Weights of a small transformer language model: 5602 steps.
MLP neurons of a small language model. Each row is named by its layer, matrix (up: input weights) and neuron, and shows model dimensions 256-383. Each number is 500 + 25 x the weight over its row's rms, rounded and kept within 0 to 999. Numbers have three digits each.
After each neuron's rows, "fires in" lists the words (lower case) most often at its 100 highest values on Wikipedia text that the model never trained on. A number after a token or word is its count.

L4.up406:495474517503461507433525499545470524496531480483513507461492477557497473542473551501509500518558454511498510499512496537476474498467537476509540516471476508484570512492467491471503516553530530489456515457508481490538481514513487500517540518497465536477491483487506485481492475505529499485478528507524477480532530471502507505555507544455522504521521491489486514476507512476500514540457
fires in: "which" 55, "biography" 10, "geography" 4

L2.up544:495501565515507537510472505437525538508463526439502496501505506451487477497489478497482520495514470462527482490519457493494503487509458502518533504467483495559472501507533461489525490481525497500481461494511468494516520516460514490520519513477521499471528516524477522495497495460509494463471520468509502517482482501497551505472474533484506461501460490512512487517489512469479518482489
fires in: "player" 16, "site" 11, "footballer" 7, "software" 6, "game" 5, "decision" 5

L2.up253:518473541502513528504495541457494529506513530495500491468506469498510452483459535488502520472530497503478515471480468460504523494479461485485490500494498477484513495509527492481450487491519495496472511494445498503477496448496468481538539517510498471455521505502520507484508528531551497507510512519503468540542533512489533520535498491522504543506524490482464475483501525529498483505489
fires in: "however" 15, "there" 11, "site" 9, "date" 8, "approved" 6, "building" 5

L4.up850:519465524513494500522513479465541519491538504546473507506461513479473496531506490484497555493516490497496523525475497497507526523547507472513533513512519506532510489456493483500456484547542523487515519521464513498489474518466485534505508465485487489465527529514467499498483537487541496515549558504499525499482501519551529481522545469472505478551490504489509508499494458476503500535524
fires in: "to" 20, "place" 12, "of" 9, "from" 7, "position" 4

L6.up341:463517542484473507497477531450549466530490526526518506506446478529534506495533487478492525545496535512475512527504512504477536547508574500499513553499518505526514508521472540508515485488520483452530539471520521476473487514478484490482506508479468470475478515494520541521499501532491500545530486539466476505466452469484478504530506444538509438500483530516510476501468508518537492483481
fires in: "of" 45, "from" 9, "the" 7, "race" 4, "residents" 4

L2.up173:479502487511502483475556523485487447499526490487502517489481488462496521522484467522502542503513510495529471485470501487527536494499526512505535504511465503477521463498480510543500452540516490498529488525521507496495483489487474544459530544458535512502471510493520515499505480451519509587487495530465515476482487516495468506508497497535518504495496476525480432523490492497472469510477
fires in: "career" 21, "jr" 13, "early" 9, "wife" 8, "maryland" 5, "republican" 4

L2.up885:487490525458495465474480530470467478531558498529506494479473489504507500489485495489492533489498511481504508522530503507503513493559520490500460518477501535491471475507490508515500462524523514537489504497473552446507510457518494478535507522474503477534538500539517535483531537539471477553469513502471459527491491515513470461531519437485522525534467457499461532484482534503520474523538
fires in: "united" 35, "coach" 12, "mi" 6, "s" 4

L2.up513:512483472487493474515508513496497490517492477500466518502489499567512491486533503482555455520476504487512510503451539532471517507516492519520531498516530505443482474458514501465469479497433468493504508504488510474530474465524535515513493485483487450482539530527516477473460513461470454508518553512536467510454487494532470482484500530496458484509479546513424481511495490457481496531459
fires in: "can" 24, "these" 14, "time" 4, "throughout" 4, "crime" 4

L6.up1415:534541483491489493487513509469511471493475483485506474520469478505513497508538534452494511481494510514507541522514504459498538518497503507478483461525495528494457544510445554517517491513451475458526512515506531488519488532518497443539525474491489493510574507532474473471485499519475477509496553477453495459519557487520451505493570508463453475506492500467523487534476520512469493473519
fires in: "while" 24, "before" 18, "people" 8, "women" 4, "army" 4, "can" 4

L2.up224:486482482483500488540501522473512480475506503490510538507485523509518505506496467506504482464466509466492459479506482456510498487492468464509511506522492531506497500456511493505512502527531493466526477493497524495516503509485525523533510507537511457493524496496490455485465506467494521482488529522468514505553477512469552485491498497495486521445530479508528493495511504533526499481460
fires in: "father" 15, "working" 11, "fight" 9, "originally" 8, "killed" 6, "replaced" 5

L4.up178:459462519512501484514516485507484543494492466555483509446486476491517479533461508511512516493534501498485512436480454479511509539512479543494475522489470524504532532505474446478472506464513518477473534494490496428488509534500539529537578483518551455508459499531483540444508474475503454547498523492472508504487517499516545491551504518498476509542464491540469458525506510510492491504518
fires in: "played" 17, "place" 13, "took" 9, "held" 5, "were" 5, "was" 5

L2.up1376:530507502507563519503485515533525465533467471497491472531422453517482521527513501487461531542486546486503506507529521472480524488493517521482468541462500524487497515491478498485519489514499478473503516473490477514471467520534474493505473500478488503517471491481474469503473490505463509540470504500463502502498506507466498512481551479482472486540488483480559517512518448498472474466540
fires in: "while" 24, "before" 10, "early" 6, "battery" 5, "almost" 5

L2.up1525:502472513468513511501530488451522512543516489536484503437488463489494461531508482503516504461512462501518473443483511495482472457493451515521452533503473473474517469520490488490487491484535514506483516505488500494515504490495472496489530478475499483499542466498539501481539506505512483460470507498488522490504532526528525485495502511465478451494490521443503519532494470502526469517484
fires in: "who" 31, "which" 18, "whether" 8, "while" 5, "whom" 5, "whilst" 5

L6.up425:507463471514472477510520558473510488499486505534528431491484525526502508492518480525543487448478485505484487539472512480524500493540489545510449533534471482452457515500516510530476513518485557497551511516487516487538473498514519488471466487521482518499560538487526504536503548507536524514487490475513509487510496480513468516510465479506539439498480505487526468513523485485494489502480
fires in: "to" 48, "for" 22, "of" 7

L4.up1438:486505480480514527541536506454454421503523446504531521497495476478539481507463482449495518465506502505529475490462482517463509506475497482467458542476494516498500506475495505484484515516507500532484545492490468470489517519520523491542518505498500491436474510513491478502494495497492496505446539486482505555465539511528501529488473508557547506576503501491490505488499483475497544501521
fires in: "s" 27, "air" 6, "cross" 5, "pass" 4, "passes" 4, "touchdown" 4

L8.up87:493492561480503462478512519507491499526509490504539537511503432469528523530510504442504465559491422512496446452482491514501521521509474520516522525499491513531492492517526507463524477507499481507465452530466540506479506540503496565501482504497467528549479521503491494512513477474471491514503520455497497475506523527543570500503460500496535485475500494476483556532509519522518505481513
fires in: "of" 68, "to" 12

L2.up1158:488500494472525500484503509467489456498529473479468503507475473473490518506499502517500521530499460448467544521447504513490491547498518521496474533539497478521492501462516489455534501537502523507477538556533505448530519483488501492463454511517478499495501526479506483471539498490513482517464533521479515541508525510520502509519523510501491498499471528471479528465484509498500549469440
fires in: "of" 47, "history" 7, "1886" 5

L8.up103:474496502546529529508497498560467463521496527522476498473509521502509546524531483516503507500499483511515497512478461504478533520522516530520504497491493551519480514508511476490509497581520538510475466522502487493481442487475525522514500527528479455460508465495486462474474482511495514559485487472488463502537522490489512458516499488478518492472512477495486534470454473495517481476531
fires in: "of" 56, "under" 5

L2.up233:492544488518503532535507509499508484521465479541500485465477492481538494489489444511504481533512489517466522482497511523503513486498520489477518444469427500502498508508513474508498508540486489531498499459480473481495470492481523552479472503517521502504492462465454496500503515522493497524486487515516511502466507537494503508539506518524489475504489471518515518489464491494531553476517
fires in: "name" 22, "information" 10, "date" 7, "level" 7, "death" 6

L8.up1327:483490502538553460509476512509518489504519516516459456486472494478468454481487503486490451499489471522497454459499472546487566549535542501501507484499506470495470525447490480561515495468530486523501508503436456509472490514512524519521457485482521489511520517518497500507527501558524555475470468500492494490534512474487550514549466472506521496498492517507527573477470520483469510518484
fires in: "the" 24, "of" 14, "el" 4, "to" 4, "under" 4

L2.up402:493557532477500498526470504446514522454488490469529436462521473522499482511523496500487530499489486481474517476487497524536502496538525500517485501470497488494503491504478490460476463512515504516500534452489501484507490496480546538529487521490505488500485520500510526515527512484510455449456487493483522490507472495461522518511453503501492493507454508476510553488478470522491489452449
fires in: "or" 74, "while" 6

L8.up714:520465503462475490508467520515470514519493485435502516488501509473521499491507518464469478497510468515492512528501527510479511501510451487485517517531462464504436528531462552493473504574514509508483453478515526515506484529481455487472473457479467524482508494465534529513555505518505498514493507489483496481460480512506501477530484485475519517469484456524498527506448495506502490507542
fires in: "to" 29, "had" 16, "amendment" 4, "did" 4

L4.up1093:511560512498509501451491472507491496557554497515446504530488493485533506479500483514483492539526481502520490530546524467489498518500510513573478505505491499476509475510494491508503518505509506486492494499551477491503446489515482485527463526488501494503493466504508470474489501538518530481491505527464485500540487512526492490572409470479524476500519473527499470482494499517511535498529
fires in: "each" 23, "such" 19, "one" 8, "every" 6, "both" 4

L6.up487:529501555514534466485528497492466500522485491502517519504510473525501493534479516512476519505508508489498470504509518465533486492478535490476478506525535559476471497477508507470468526496522492527511511519516554463509548460514522519518515449461486496495496504491531509494523530504498500530490506506469488512527485489508474511505465514520457523504478521499515477513465488513519486500489
fires in: "of" 48, "was" 4

L4.up864:480473488502480523505549443474506460512517486486514514533515548487540498521566546487478471472475512499484468463452483467518521515462494515480483530508550492527511453521515491507485494508469464497491553524514456487498533521487540534519507495513476483462537527501488532474514503543534518523531459466517497527498482478491457506522494495505509508506484493515478528497520516496556523509495
fires in: "at" 21, "i" 8, "in" 8, "on" 5, "after" 5, "they" 4

L2.up1359:467501549463524473496520508512461503513459482531490496441476488469536495493504447529520476505495475512509495499555507472502527516497513460499449525439546483472469496502539519479503529432511555518447467530483495522513474482470505491515507525483513524511493499521513504527447530484505470472517538532472507524515483533516537509513501505492489491498537479475472489474532489508498530493522
fires in: "however" 32, "been" 16, "available" 8, "launch" 6, "launched" 5

L4.up1187:459490529500455484523475477488519503484481485498516493452474468505484499485449494517476517465508497461498528491510502466528508522516505509493513507486534463497495468518507541519515480509500484497528518467457514499503492550454485521489507491514481466492515559504511543483515516527546515499503544450511488498541516519441468465489500538493549505478496531512486543479501498492520470459485
fires in: "in" 40, "within" 11, "over" 6, "with" 5

L4.up508:465532509486522488468475526507507521466505477481489494510464479485477519536546537518519480549483499433483493557517483483497545498492533518506522506526503478508502508462469443448533494514464544460540546516531474490510488521486510515518542527500497508438508533545456520521506473496491463508508496475529526432519497496535503563481525478483493484508458485477490531521460513503525482524469
fires in: "than" 18, "made" 16, "mississippi" 8, "financial" 7, "never" 4, "military" 4

L2.up1482:491541506526512516466505497513478533476485503469491473518483494532529512493507495509502487490555486510523482499497533489504475511469494547489465492505482496503496493522535525452497488505522480528468468512483503495509514559512493477497506512498508477461518500499502505492534487492488528509468526493510494489513498526542519511478539505478514531517471502495510477532497469532514512480514
fires in: "university" 39, "london" 8, "information" 6, "franklin" 4

L8.up1195:481469481475512476542490509471475493498518479514531500509460484470477528478537455469452510494508466461488489518521515544495478523509538471531519503504472476508464492543484455517514485550514532460502476495558474503491543496466491554503465486519433489504551515480504521468487505477480538515514501502523500496509502533497522495529493516457483537566507502509458513497507531476479518500508
fires in: "by" 35, "to" 11, "protect" 4

L2.up81:491489488495522518435515475520473473513536522507488513466452551461532520485482485505551531460505469435462476527488525477498493534515529497531451519468541488480480522503485518523469476493529534536511501525506490514518512498490518522513482491519461456498494499530519460517504487512487482494493508458497499484549481472510515468515527483481487523509466477471474495521562481477481492529519
fires in: "introduced" 9, "however" 9, "force" 9, "created" 8, "killed" 8, "politician" 8

L2.up973:463468513480484515511528535539502548512470484491493480520474513533501489455498492536456505509533480521467432466505519493500506475500505533541485476497476460536554508531501505468499493484501516496482556474515503511509477494487486484487510559475474502503488491534480516520525535513500480499498517512476514501487509521464492511479467541483527502488521469517513520509500517509485522503449
fires in: "have" 17, "this" 14, "europe" 6, "performance" 5, "america" 5, "general" 5

L2.up1305:494489494485520528502532497502533511531522542500489536508503535508511482483478505492489555491505496569498479463500477483513427487493487542510532499505539541538452515487482491495484489525484497494494541489472494477479491491497545493510524507501479476491546494498500499463490510494478488490476534489482489526481461553547483469520467490503483494521500506491459541543491473512496479524497
fires in: "season" 14, "together" 12, "however" 8, "himself" 7, "finished" 6, "what" 5

L6.up925:464509525514472501487517470502503465508526505518464505505525525524538521502510495518481503526513518494515519512521531501509504498453526502501539543484508512480494514524477528466510504480489503496489488498528487508520504471491517486501496452555489531498503490485520486475514497510510542491484513506546533532495538555514492504523449497491511502487467512463514498507495511480503491501508
fires in: "of" 20, "to" 18, "from" 9, "at" 7, "the" 6, "and" 5

L2.up989:502534499493481535496482524505496486503495510518489476521506527463497543509484505510508487442486522555488498474501480476516508495497506533549505475496506505476532484518493475456503487519502496515513531494521496481504484498512501488465463472537518491495441497498478473482517447494520534453513469508499472482512516517509484484537481519508534524529490503514530485494525482529497537454509
fires in: "career" 34, "very" 11, "died" 8, "situation" 5

L6.up1376:465528519482484463500517527503495487501528507536485473486535491507482448472519464515490512561547489488478489537520471496530507578523513541526472449451481504489484468497530433533511471514490535509459478454504530487531545481464569490495510531483462542511519524527557494487522456509505494462470469499476478510526515485515526501500494498512495479485538546520525562555508503527485481504509
fires in: "of" 61, "scottish" 6, "legislative" 4

L2.up1516:497516482500525480515453523496509486500499486465535457524466528467503507489489519490514498496497502469493520487530477463466494521480473489500518498513499525524528516480501462467493488499537455532470469490514485544519506530478469498474484541450502497426573519485534547535436487498513544488495522494481524464509464485445504522530520509462499534466499489530486520490472529526475487469461
fires in: "which" 13, "final" 9, "killed" 8, "noddy" 8, "eventually" 6, "again" 6

L8.up221:504511508544488493527509506479525515493519498483522477512524484491521517461510503477528517467508515516461523495507463531496531497541532520509509519496482495482498493454485488485489460477500498459494519490496497489490487508492485523481453439504498493509477548503487490486517505519528519493487515486497496509485458529479519494498493519491487545492483475510478471530519482455514508502492
fires in: "and" 31, "1" 7, "first" 7, "0" 6, "scattering" 5

L6.up551:518475513460526470501480475458522473495485497482547453516536497470514493477519492490494497504517474507504502484548473494544462515466480506533494519487498524536476476513488503490427527497474447524507489492506547526457531518527487490527516494509522524500467495462494484495519494509495480467524495496505532485537539496543505525484502504486518472516469495481497525500517484538486531508450
fires in: "other" 48, "no" 6

L6.up1231:494540549481510499553517519520519488501478510464480473530495489506473486541580478475506461503470512503502517509491488502549542510497482503484495479498497499507520514528479503484506498519516496531472493441504475556465507523497473468478487492500488506499499519531512520470484483473497504501525524484450523516507505472514506493553467501476495480482485485524497540472454537517479470505480
fires in: "who" 35, "of" 8, "women" 6, "can" 4

L6.up1445:500526493488491503509506460478442504511518491459529465487558452530500487514458509521456499519495513463497473506453532493457520508491550505477526485471528483547490478512544480535514532521531521458479507517485575490517499517503487497441472465481531513520513445509508503470532537510537514541455498525498475521500453471530494510570498455521497495509495494524531522555536475491532513483505
fires in: "a" 46, "tennis" 7, "track" 5

L4.up254:519522519455490512543533462504521517511527477508530497495515460510531471505522522541525522478465507519503510488496450493491497508527513477533513523499435501459537472530506512513473409493521529504539536521487503482470527450529506536513510490468513471453492550528508533458527548490517499447504495497537517484510496506551503531516498472460469505525499530535530457509492452508527491491487
fires in: "state" 12, "age" 11, "end" 8, "hold" 7, "each" 7, "or" 6

L8.up803:493516468487520455514473471493492514500527503469513459447505495478508509511490492531504525481551464520458506488494475481465528485503523523475542499480473506512498504509496488556487547537490532476484519496526496531503502527487553462499492509533516441541519510447491521515489496582529504476475529474493501537499522492498506533457489488480504517502513517519504457528508520498537477471488
fires in: "a" 49, "jurisdiction" 8, "imperial" 5, "s" 4

L2.up552:507506503461503456484514473492546492476524522516482487487494466526486508503487534592497499489539480455445495497460487484514543502498515535502532498486474464501501477471536478476522516491512519500483505523528478490565460512491537526471483496457485443473516524499510510440526506516545508530464453505511524486525513472475499493515468500482533491487488501516498515523481518503508483521526
fires in: "one" 64, "two" 8, "every" 6, "among" 4

L6.up641:483495532501490550489537484499522494509511497514469558528520488532493497501483537500459504496491478516479497508464502472501452445483485526491507539473529492492494522523535452488498506514479506488463492494532511531485502530476482505504477463516454501496501475493496474533509492454474454493451485479532543525536550500487490489462520533489506552487518523491495505462468478501505506523548
fires in: "with" 25, "was" 11, "which" 9, "that" 7, "are" 6

L4.up442:496509467456533452514511504529469506449517521515507493483488520561506523494496491553564501524577501492489482497486486481519538517469505504497499537492521528548509517486520473515524523557517458497476488489499514482480465518501506477535496486501485527478523469541507496529516531482510511493536536529505506521506517521522494498508476503457522477493457523501524471480477481506514542480528
fires in: "with" 13, "by" 13, "joined" 9, "as" 7, "to" 6, "between" 4